MLP neurons of a small language model. Each row is named by its layer, matrix (gate and up: input weights; down: output weights) and neuron, and shows model dimensions 0-159. Each number is 500 + 40 x the weight over its row's rms, rounded and kept within 0 to 999. Numbers have three digits each. A neuron's up and down rows have the sign that makes its largest values positive.
A block is one neuron, or neurons of one layer that tend to fire together. After each block is what it responds to, as a language model described it from the Wikipedia text at the highest values.

L2.gate93:425501423528589423589488499473511531473519470565527474457461563513446530516486471508387550401489469522483586488492503480484520505528559454533517522529543592474539478497519513465529523514506541524507385475418553527483524509468468488537443432505499485532535425405470485551484541530444542521458531518533533510470501473504540438515507526450485495504489512538496551485545479547470464503571520472535486499512591449522468456470438521509498534522519467512499479519561467448473494553473511
L2.up93:473522508538522448530519447564474460507511557522439529464502501492543486424475479572443519484481519532506435522510494515631563467516453552497471470412498494525469531523531525492474408458520545455560435515462551504465500521453495504480587469497515570470481481487482574506467473569442622471549476445499535558487487523490520493507482468526493484499496519453546487481461497473525521488545454473447452363481550498445555504482471485432544455485486506513528560515568477540502506499470525
L2.down93:570582486512504520462441492540457470534455519543457495454468504544561518464453472516506530441508475534475419544471489436541528459471450516506504462462566484497566478537484496499483529459484501485558489527422460505517510500504517558500527562538424465562528513484506514560526494518520502540528524517415445463516478509501543495630474547526502505436543582471486481548447495515495486477541528510546515494414529510512605538427517496455511497535571507442563572492515436551543471481416528
L2.gate122:540443435487568456443544516419521499562499433506576499506563482528500510543510515521482566458467468491459515504527493525476480546567462449570567516484562470534544471526523571531460495578578515454501496495451465447516468512485477532490552462626415575590487511518464489512540478499544516451435468489552462501460457527529506455534455471491535509443508497463457508478438517542544589543548541486469505458477521509518523483506474515529493494547553522459525526521536421509561500449512498
L2.up122:536503548511527514465477466563492465530574474541470500461505529471536485590522537521436433490524507530514518542435483463507501456508492594494522478415461487510550463429517540560509547495480470511507500518462546519457481490492424473505535533505479473500573519508497528520462582463519455468530395529419549496508466492515507456484511423535543459445466584474480462435427461400514487436515528473547574492479564484530446471494484504496487500529512474492455518560553473445543527427420470
L2.down122:557411452529528469481501483523479476503512556594473539445537550454476548519522465496461519458468452537494438533524589443520490447505436521478554491455548557495533514502586505564443514512434525609507537472495471458447469501481533498426470469553481511524474496514554586489574538517491513496527529518476476481485543533475439531529510541454507515523507477517479459458482527466508517508522485524441558406506563473496415482471558526425483489433488512500534532448583528512487437476571497
L2.gate175:502525442560563449446447443465554499489535454538533443540465532526488513534585468559520494444494499538556530557424518481541457486547523517454560534470476461470491616495586551494445482495550532487446505524501499524474447500449555541480482480453452555563539476541506435559430568431468590461500472503522480491551501500512516578526536497512517482559485502553566507475489516502477461475506552520488478473424553459511488457437519436566496537433552514492508488516506515528500473534500509
L2.up175:489488466605529506497509467610517467477465506553508525516562505543538488501484491505459527432420451538495479486461496492482475524510527433544541543479533487480449463521491509487450425474431496515490528569457512568502504469491503555502496510456567513580516524559501560471505546478556526514481529533493465400550478440480494506431526499524481496472492485457469492469423534534585510486519507466448534622441489469495506539508483545502512465415533468495528437474477449544450511596558571
L2.down175:435463466555524448493515455599538491517518447569485527475415524466496517423510434521476513427473478529522509559525475485519512506533466594525524527491525537494496461551468506540483526487396499434466568600470516461489497480442509490482503520525490589545509530503514492509500518532523498511523535478517502429511507491523480524522482549531513469408560555494461491483501489476424489560527477446516524422428567466528447441540579510502519529417496477517451516495461557539417516527547442
L2.gate306:554499498546579474467495501490521443475526516518496520494521473521516475553483489546512473419446530514560488491437506495457559511466566493456536563493559459499456491453577451457442523491470473479601475459487572525493547533499476566495441507531503568541538469574469548448534537440441457419493508545531473521538446476495507464496452529441506558504523470446489512527440482528507456477459534438545494508527552413553469606454543575468530534601533484476514535524498495517505485516521502
L2.up306:453534481492476557482466464440494511444531560508523537498500510468578525506485521519499464437506480528555474585440542544447572464531508515414585559470384515537463440475517511510485467473525481566514509543435518483507522469483461557517495549546524549544545477551513561538513565482529517485484446523497572463477470447499568492556472489417517580473466541536487438470462432498503485531459518454476471518476528506504526516469467509466533497577517569469513468507529499530481425437585454
L2.down306:487350467544461490584525450491475448466531485596519477550517487424442488486535530551434575487421515534481514542491551483484538439512508525476486483519602521477505485515508574471506496514513458424476525561439479511573493534450504550524471552508512544555473532477459522534518518588483539514492414558529432531417502464450458480522443490509558555508481513517464492498527514531464507459554538466458528465467511498506505458509524474469495504535538517551472464519519546584512456492515518
Responds to: Subword piece "er"

L6.gate0:504512517528507510453464466465501496529510525515475503602430430460512495534585487555520530485483495493492505459508477483514471544463442480465488482431462474526554498511547464502442483535558553521461434469430485524445451548518490515546556521481490491473555504478542491500496477525408476507443528458537526448534422513521618445478453511495487509497595474498471582503536428474486535453490477445471444538505480543458514588471496515425425473553520554485493412465489479492534511415457454
L6.up0:487556496483564528472565555480532487568485571443471457475495571501508501554495458516425483451566539517514473458509451516522467487532499457502536487521449496461534515547553501473486483515506445490488461426439502533505397501541492528552467491491462527504459554499582431533543547502463520535467487468494517475568472504547553495490474530464451457515597492508471491477520461551538500539408546480426456468441477407499516440438518513523456453522511487467506521538581524523560591422507519
L6.down0:542435433481539464534507552494503534529463474547571522530492526461475530464497546542536490584513470505507537551494548570498537476444417443472489510542469465492520498530526518514453523466535483503474493472465451444492463506457487444501493511488443509498456498444528581502496479592435513446491600473454535452508585462512569479484502455476474536474576567479521498570548501509491494521533560529496457543593439450531532472496516463460513534558517525457521477404463519540538543453424549
L6.gate291:524509493557527546534478538468424486482480502538517530511500480527481452451553421533491498551526511509489496542452422571545508463484523434485474534527494437547470531543532521446495529550545489608490477472466458516455507473503458469530471540482455544441520561518508452505481487533429432497480467459559506539492521546537538524519443463491484416426473479459622536524560519517557495528501514475435457496424470465464491487507535478527484532557543469543527530492633520471538508468420517
L6.up291:428569510510538437454502508521505488497443533518464480499529471569522496484573481531554503447528474552470517389468437436547465473606501513529518553523519540533455498498502539460434498452478528524538498460395492501522424513483518466563514508481482568450476474458491471471533536532490493543535511465532567524534470448546567531579454528420445498545608495467477509513474469550514504478377485470457490463499477496472471533464488460490462513547524542466526447496457496523494471535449496
L6.down291:503529508496526477460544488457499529451480462553409504497480519503470554535528477464576495482448438542545479515484441509508535454510469509429443551491708517541482581500529551513429490509491508491480502453478480461480554481488473490466528489500413504456492519478513530529472487514467519499548480420434518502512495441524496443506514573445511516499548495532462445626542431480500492544502532499427456481557454486515498505503453544487471475597537506469515511485521486498511446502515516
L6.gate324:453490450474537512473473475545500418517520588485520432499431468499488458467525521541543503487447447500502577447436470531434492547520504458496490549492449531521449578587489526502448429510544560554539534495515487562421525532501531494451495551528447510460499416431493540441441505510543499494499440577543525446542555413541529516482459517442486428480492524479497502481506497514545458520521510559466463473449544467465452524509508426461519502482574508488419469483534466525483526538460484
L6.up324:509550438521455549529468485515493430462489579531467464480516491465509556474498532515459432502527536458514522476476486474517462473544440401497543508499456493446489529517535463462519554461512507569508550416533475505512459448491529524485512529400536490557522569437404519439502466498491475454507458477539515510515497434560488492484475520419525422524514467500546482543564500579463475535432394518519451507478489479480465468529455509472519455469539583526483567574589481534509525492468509
L6.down324:490502603548503523499545543420445534537453460490475491454485498581459468543435479486452470497488461536547444532484473540557514501582455519518515470524540539476574515552478582488486520463541456474529463476465470378568501464475567487579511528483472512497500534544526477524519506526506475605444550483487512546487433559569525471449414461517539513441552540497491480493468525446458539476519520493434522487523462510506541488472461564461478496557543487460481510515418468498493443538488486
L6.gate333:492506555480491538481547445507465503428435538569559505512502510473482585502513508572503486439493512511511520410533463518507476517572521513530526475518478522485489445546460433470519504489431520508564491516524475451437520463459485516616538444503456508464541531518530467540508516455497437412578461500529538580451542582538511481558480534432537500495491504503569508495502426519489448397485481507458534501502486594504455495485548506484402490533466502458453525517451443502521473526462459
L6.up333:507468453544529510516526451476498485513508480481507556458507461526510471515505535499544573570515490524451495487500512414508441503506498559484459484507485510487475476539514493440556441432509548506496483573531539453536481466535548435493575517458475467473516514482519498385535436587492457526462525501541542476495491432536475440467520429494541495520447481566517536511480422450593552447482551492474467520521431490554516446577480418519445556563489559532486484481465541457465467484479398
L6.down333:526637495452450508503497533589542492563500487508514469467504509515532493518501473485532536477507512502532543521482515552461514487516555493479467524481460551519508459496507551519467527483567500488498484454500489493501521462463494465503492527529492517524488513550517537506448473449500459483460483545489464539537448543432500509485486529501518518521561188475481481523536439471481516541493478475512532493444513491516471518534492486504551447493489497462486526555522549490529490508521541
Responds to: Road name completions

L5.gate414:497492451607560535545498468480418443535445476570394492547519518485447447499472484502544552520561548408518505501438526476480491539540506476487509458532520434517470576572512529515467520477472559487513408449507501521468478602526465488517504500430569487498435478494435542504525512503503434496423455587557496528518516500491511528470487479495513575467544480484552514460538528480494512496467488456537560558525437524499491512454491520516438493574465528488534477503543473514537498453518429
L5.up414:458482498493531596443477504511453460486552574502506482526542488525560525527524464513502538479479558460520452574460486466522526505427489542461535591479564522424529537451526493550515514453466534423425483470541466498545505520502584551513496482438479485472505499575504541453550490482511480609491578513504439523444516544516572512495485484489469482530480526515436470494483507521455508411488534531477569520519426523539481463476424534455447577494460529511528517475608504548544498515506495
L5.down414:469487492474492473517552482497507561443621525432444445400494493512467542562551460545487494485517598492537496520496423499545477541479497504544462523471498542471522545440511471545518513529523498480451590525480558463535559498480525461516423496481488451539485588515477496526501433559566540499573434507468509568476552507458485548514460514509477534470469550527533518511449555520489517474543555583518525519509517496522496450506419553480518519460511469486493596449430464454477536508478545
Responds to: Possessive apostrophe

L6.gate154:513513553546509528504554411477456470563481432536497458475537425500477449499487458441475522502488482484473480536499517470513487522508444526495464494420500478524448520467551507482595473520434493520476435452470457500558475601487555510475452491444481422538433495487488434553581506489516482530516533514510490474553552486502465625493466555521521538457517485466481507505445497471542533577417537461526538548472617521512549497447463453528521490482475483518471450564546486475498486488465437
L6.up154:485465470504595469514527462499568548456512504505435437480522467461446438478508570525538551577519441494505556401527502453485488537540516515479505479471509449489503486425460527514487515472534505489458517470472480496517476559540534421470498606471581487523512515506478551460500479532503570551553404472481458454397516431450471506502461549490442540473517489519492534536505494449529497574466510482551496472463524419534532475461530501548477585435515466489480489521489481474526574464463555
L6.down154:544511540474472450497505519470488490497467405523512490476502524588432498572508435519492487502461523534510514605488528501502529443485582484496505470521556512481570493522450503484505525425522465456482527504411487519474557440468463494439467457496551512513487564449524538491502503502542480437620503536489484509467523488424544474486467477492522505432457563543519495451422531519547451490463420517514579510503516487564443557476467554472534484454564462552495484479523506465514471511570602
L6.gate267:491507505513556530496434480557477496532500486501503453503500507515521427431496466547453541431490466542517505580473466488489549562489449483434463513489517473515530562493532452509541481506483544490503524454473528554506508577477520473446542436568501554529497530510522486538449579517581468477479572504516573463530526493467480611523495530479495496475557533525520582522428507465480512520512482499602589496411528521507527475431525515442489472450583442536511452484484500562550539497578444
L6.up267:482475438468513523513475436514445404523472541562514551450569495511537490515492489496462523482553539455536527501536540471486532491522495508478498495459509461520551458364561532511478475496472482507490507523453529430455490518554552534534545494473494538577559482483472524415543515566488545507452522518513552509530555471443546542512500540544455530498479494450524504491471550531496512475482569519502494506442481518506631548481494486432496452489468465650520549513566522561514448472518540
L6.down267:532435468466501445507463444513537565499537484553518484438519592514491501532492472489458525462502506501487480530517547405551475493408565568495547481483474479538485526563532477476510493454443527480538465526456495493462462540439468497497480462572486573503511509510523541463520495432474539546500523549513563489480491516486400506498542489463510542418533602519500569593527573512533544544527498551512501501487606521580514522515556519454470518542513526469494565473465538427556543511523506
L6.gate305:520544572478555488492525459568405491548487506503529537503498493571479489452494488527512489447455461401524467526429492489442505529515496377442504552521504496479434500496488496458475444481452526518566512474497436529534476592487501542444472529421492550506530447486516479505494495558508368578488457493552492528463566428532469544520517508525471505497506495489480572560454520526468506467482515602521509552523514507564508501483502452441511499464514469497556491532566437435527487492513519
L6.up305:492469504488508497526547531520538515467462526552460455431524506443462553453502484564507446389539501497515555484533511506505540431544455504608563495506468548440488501527598497546464493500463497532529508555494487473481511433482487538537503470400460559447509436533487519463502454418441482503456535464535522484574494517507487438500469517527487484487611505448462527539485490474482545484436452520505532542507554454453525526504543483408558474460508581437504525462502505570511461472474526
L6.down305:549561477525492498479517509502505506529536442472484459481432494466480489536458516473539492547533449555530489520517540513520473528458453461499580498495458514492443514586495515532475548511510565484530484521498524470455470528439511533464552540529448465522431494567577518562559495499559538542479519534405594548520489493529466468505472488548506488547502538532447511463533448418544546477594464423422444515447580490539589551493521561485493519543518422526510445483494564556468501477529505
L6.gate321:460466536545568606555467571495477451622426528491490472458530473503547436532492528476433522524482461530513442514570446498433584528452469511503481509573506473511448518505509566437528526505494548570523480500524535532488503520463509557496506446440445560530531518535469462482514563494464442524516512552511491439520523463550455543525530573504541480462495461525526443517520504498559548533559434484563551471487491508485583532495514530492511434519564442521553488496490444538547491499489489
L6.up321:496531463518537519494464511536567518425432534514521462499584425532530540502453455530508442492509512483501472532498553466503467504553534505543516482472510474479532518483498530411485503540542478506577501515560429496458534503565405487615526454532491506525496540496502483528465492499496544519548550507447442489474458476558498571546530492480500507499464437546515493523467489461571496502511489484512586506470545612559599494520551497494475542573511490497511503474401490405441504421471507
L6.down321:582498557477567413499502532467471533522471513507451467493492497441522548543489430469498486522500481506489451509521528535516523547519476463507529491520431479548542449543418499547496512500518420511479427479497536449466581499421527547462467547385470463585463482472478491516437503530467488551556571618530518491546462468532501499529505483420505500562507558515507499509474477530557491492562457462481503498469524554494504500519479519555523398448559459544550530533494548418475495489500514
Responds to: Mid-word pieces, section breaks

L5.gate118:501494487486520503488506469509509572519419568541494474561520435554488505548550445563491501518477462528465543503453430485505501509473532424538452599494603517490493487547488567488456454534534539522512412441473457481507449503498483478398557487472540531518534545518484527505485561463472455510550430464498488566570461437460409476534432491568506528493533529518466504555455490582540473505482492513425474490490468534470521535517513446506474491545557438424479521537513519485567477480493484
L5.up118:440527482463506481501484446466513538509504543468520488473490576509470422529636495533526541485588497489520510535426381496456511529509475487502467495548460539529482529499531530471464466482534519540499540558420525530452508489568481458466504546568489503530494552477474448577441507473505493470523408486523493495533525469487514530511555562484547441530577530540521454525517571419524505477492499457494436597438591467446475489533462492448516502453469489462481478555477505502491537493505438
L5.down118:454569500471570450431487539505523498433465564500467495486498493559540508502468428492512488476532480454451531503483477507425535420532517507512508563479569506521482518541492483468518573429525437485460540523496443500472473505500437450473533523477442566393492464495487536557523506537471455445445519516506484481435529440487489506500490469441510541548532494442463496504444481492530528486534386535558516459477564484476512438435449570467510444548522493481562470515551449601471535469530527
Responds to: Mid-word continuation pieces

L5.gate221:490463486533481528429429507491477467479545460527419519470571516473510536490536569473516507550443472452454483517546478525477504502444530504451473544498446514473482568508460477543445473557596583529464567494550442532541522483447513526404506553457535528499560498465551521477461520510475466508492504510493525410550419500504590554529545504505509519599460492459544540405528508507470527543466464519493556492478504442513535482498520498484453431478528496539501544519480480516487424452575442
L5.up221:426507599557528521553528517527511497395509504457516477492492585406528567567490473498518510467535508472439425462559556481467552470569505500497515486504471496520491444517491464526442520450479498471495550419477518491450434532541539532506489509522421521467515490542494495518497536498440488469540460574548506485516484470489422451563438480537495507492524544496543463497493437526550464568507484453399493506516535499525490466507407453518509524472475536546524522522560501568555459585516459
L5.down221:470484495481561519505467557483537501538500492517581497513489493495392473454526510528520461558495526471505532463463575566482500514497563514479485464551445504515518450587480523455476452495469510495471554531459512509511500511540521485440460521462549518421506523498544529588491500479587510510456439474460512511443468441514508487517507552540485568424581375530519405490471499508505523560459486525504491521490550449491486490466517550510528481486555435490465371475454524524565473573480468
Responds to: Mid-word completion pieces

L2.gate234:533483529541546425440544533440442585511494550549439480525493528526483393549434452498512512413489477500502538452464484528465518499487569408536395515506566491488422512511519529434435507494521502547461517529483469501488528488551567469404499534495490503551543506508520455484512486465487464545495529482509512546483460495467470495542516511595479488541569445493507533513560530440499468456501548537531518530464530510551417578459497491562529526483445498515514506514532550481488540561490565
L2.up234:485544508465497482470421495519481438492544504486482433497447510456486497467506569524430501442502495486478539445452525482489568525481553532550522561550483538537437483436441490473538421492473530494457485500539537561472422510540562461450437510494439515542511519486521538465476582473426488590522512459476496477514551476500495537569465519487500500474529539479595468449487517482544439535437488404462517576494491569582523583521521532508536511553428482527541538512538503471501540532465524
L2.down234:506485536478511414454581554503556543443514524498480504446494532518439458520464531446530505547473488571541526562489504461490520514493500459493479519474453471510398527504508500562487500544498468486430507494527520480484564474440525496526443503531467544465505477516477530526525484521500467481514470437475551457461537513559556493493551570496480448464576346506507519550564522493516434451476503529485528498502491513481477527423445553583539470538450465446513489518518532529523554408462607
L2.gate311:541511476500524552526457581538573502449505478443454475491526543579506489535564522537501560484546525535426494531507575487537448534508568509529427480514495540491444501498423507463503447489422503522518475444599509538442529473479434508455599521431573557503502473494580541522513469522483515472455548501498483491508504537467481549460526466507485439541513493435457553511481472568485495479593528471513512529493455444456484556490446485505494459521552507503444543559490491492533519433480412
L2.up311:530520456497490459532478513532552521472438483444425501494532626524525401539535442427518482557534477461450461506434472510571533506490500522509468532485507462470476497491564543477493505550407453548452511470486578492551537540436508411553453579457508466475432514497488564534529516521455495533562480510493467548538448530541485464544483484521406466446529511482500528510521521514500461489541469525471510450512472525470486509510507475455393523534498500491522497507474492505371521557485485
L2.down311:556479481445500464524521477528549519475498443517448502554529558469432436512559514435505470504503578518544461474511530543513437468480497577479512542507481531547531505480481471444518478489505430477500558512454537587475446527502497435450561491515452548507503496482495495547517524448564583503487535515386507547552471581454438463508508485568471550505518518488458515505425490497572537567480557490535527481523507487547455529533449480450504450492635525574486511491479518454519435509501504
L2.gate345:456454501453487518486446500499554533494480478541451497510517434562462437496524541513483498465590503532457479483452501473508497457520466495504483505494598510630523513505526464486523430525497595514524502533486539542443440527446511497485519500519505531529431470517456505577460485473487557441488465513491473631466460468463521446434499532451501513505529495458502502442516498493482497520448432484463468482420525529520506590520467449448547458523454539502435477546578522563582498472442525
L2.up345:519533556473451487528508531442420525495488506445533514464534579512506491531532526451521504499528515485429514471430484499526476506500496499506530509512422490587526538558456560508472481532432513515505458543516525471470524594475506520436590503474472508444407444550439528510542454504482455456586478498474500491523462478534512504424527460459547457492568569464480561477488499441508488521545505572506445525448540577514540441521516401452499523520499542532503550477512535416525531428542485
L2.down345:550442411471523517491491544440505499440458527495509516462429520610487458526483511544513574534480489468540425487500506502469490496531522421490419566561590470553476489488538541512546438477500539527513565468551472466461487449524533508478535497460484533508525464510454508472444456479540489544454521473449481492484509465506504498440505441543486504591536529383538485521456452490517468522494557560494457499635490543461515483480447519506513541449474490466512439498508533474445557503531450
L2.gate391:566506493469533472533503530458508531476435421597539482494532476422485489456551508527527478400493493459487523567456487526488493516458480511451506466502604523557493504526465528480499519539547533450446485542464449500498495500506509525444569470451500531478491487419467521551429431457508443552545487478497527486455467496491506510482491447476506515451428437446483404451542502514462474530464459517450479496568507536618524513573564453441548461491489494457498470507572501486479495413493510
L2.up391:480440497533512500562468548514610543454508487538436462489488501491521510515553500560526499495464468447514487533540477515495424486539446547531477485563488473543468484556488477593523542471503575547463507492495536527478526589486466477477507502538487473480475523506529494440443522482420540480514496469519439460541493524492514487493429528412501494577517567415477438470533485474468436523524491543494514506528466440491493506609435452424577484476415511500506534425557571519505447502542513
L2.down391:523539481462507405524521534498450477557511418454560438429528513504520536454523499526549499414487561535507488513503536530558508488506538516456507505517406396504476521520477533547465514546506495478468530434511478535507468491515487533433536510531515491486474484460423542524474497591426534529475526494518491554527536451490466482518479515481541535479526557485494558415421453545537406493456512521511469480366441528500457488531511494530497471508559495495408498548466497478558449514557473
Responds to: Mid-word vowel-led fragments

L6.gate51:405455505465506417545484533457511460482415468437497505481495491548508509523502494547529490518504452525568548510445557535483611476504531493562461545480507544547481523528470505509519514451524484520542489564548510484471499541480545473546513519495484547502512501522522407562515472529464473523446558516570467516413462539516505598489476428421506487523491502447512515565513536483489467418485502440504532528484492453482513498514474507436372469524537515517491503436495555438525529467521395
L6.up51:428533433432496523453432552534566495511452504488462507512574564507474539468530539478532486462524585571537514470521515448562531498478541494445533492523481494513544458472497532508493516505521497456506525520399528489511527529363507539566519513566511488535467442467462520464476527504493598527513418483563450550504507544557503512548485443489514386485493500456544534448499538464564473499443516489525519504489512568536552456499534512497480460516424515526556534498482517515472466411517475
L6.down51:489480596511551500518476551477500485518449549537524572503423500559418485534471463596477495457492507481546574551403469464465497518520524460523490506533575436499533487500469530467472468489473469475483520473503489524478474547455465495487437524458503523510516434483490569528461564496423551518561433448419475514465464463508503438497567511525523507478481381530497531457451518429494448539526530542541463429517508472554454498517486456567558540540538462483516493509472488485580525517459483
L6.gate118:507429544490569497557530519446535504518520564585511500489473488491572488484508469493498577425437487522466538530511472518578610510512514512498538474476544495593452450463517526479546486457422496483517534470433529555462444520495475614472507512422466536502535410521468487496497477471462494509453535506511477473437466472478518510465444527484546497464568459473496487469477487511512469588501488426531563482529441406490476496469463523493456504549565481536449500488579478511530554515464522
L6.up118:499462610465519463469528493509461431500460493447436464474447500482522560537566434486519528486397501506446525425568503516559481466456526487512429499568560522526500410480462481499517514501487530544502504522462532504434545469434443465532464555515484546472419494460446478450454502538521545493505543532502479457456545470510572510522467457561553518504486496455526499478508455501546483460517485487408530477549494506456441453493427506501513498426502509487492447494536413416487500452481562
L6.down118:447513543466511489491518512465456503516447531472460528414473426515551438495531502519569477486442488521449451485520446545547503481501489532401502532507464565517561484481530482543517564492535500487458541505557487496437616510499524516480542485508499540505548477565432579520462526536498480445467509489580400526512554447531470505463441525547497501508445526500520427482410428503466474457571497457437535440523487524480525456478505548467516531529479528492508550521497413521512487454417469
L6.gate206:447553503493535515570487519500520488556455543527508525475491507459499559459577553505536507500430498498490472492445486513464546472556543497481555567489491498566492498514565517417504406554467510552538495482447540548446495497435466462492545521563540576461603535517530423514487512493479484537526501503479472481525564410529515502497491483458492527562529537486470522483535488530541552531491500504336563406496512479550515475487464531527527548520544497468489504507421457529504571474506477
L6.up206:420463508442519511415449465535494529499483497488511477531448505432420527500537524460520473499495555442459495509553517515415577476541519510512440445519484463456537544533549487479447538459431523530492473450504492508482460523504477428521449555509498516508552496497472409503573507545511548550447482458529468520585502537490588528519476520382504463455546418511521501462492486494536509564418472477493457515538492453526472430475507508479527552507538517454496528444515483412542576528462502
L6.down206:508553505580575475476466484483450459531499486592544514546535534518519520526418528488498573465432432455462520552539528554475510470466463527418496541577482536515553502513500473494480489521501528518420546507404418488477519523448498582457511538455492510471524419501434506574486520525539540466489563404512454494487469507471548465485526487480508463434425497520552489546500487543485492475473497464470445464533521515480558423470498518562505523490496560522525487500473425534496464461515411
L6.gate403:446420440485460580474567504491501492542522541421523487461484422471502519521567530486488514463488464426513586565480504557496601510490516405492473522500546497505507446498555497530520495535451506529514535505478457527484531592571499505457473490559527550501564509506527546512477550529465516428497473552468502541543549474489503535474477477522496499441528479467478518503483496526610460505530433397541458455466576475497529473488484493528457457523501510446430453538490389501512504488507465
L6.up403:485523549486456438473400539503569492520475538556523505470497455481460489495479473617510521477517576465476572481558490535482482509557468440470506462519470465481509520522442490537451503522547525425506606481557497513404455519512485600490588488491468509487416502532466541495494501487511587583553486535503503520447498448459583501512544548549475468433536474485454448530461503559486512480550506506492532492562494529468508486446493492497521470480406520477441527518459483476553458513506489
L6.down403:451408470517513535577518476484519432485445485470432575533519529478515540473456448446543524547443525540537461567448574564510506573490459519452499529533481513552448496507416470537447481455517475472537485474581493536458553516429573496501519460483493413501431502548534494517494545452526544527505499533463509542497475490497480517571481469489570600506495466471442472484607497535563503542476485529519458476489496487467483501507448527464450495485525463447551451460463533456544544494536470
Responds to: Word-completing suffix pieces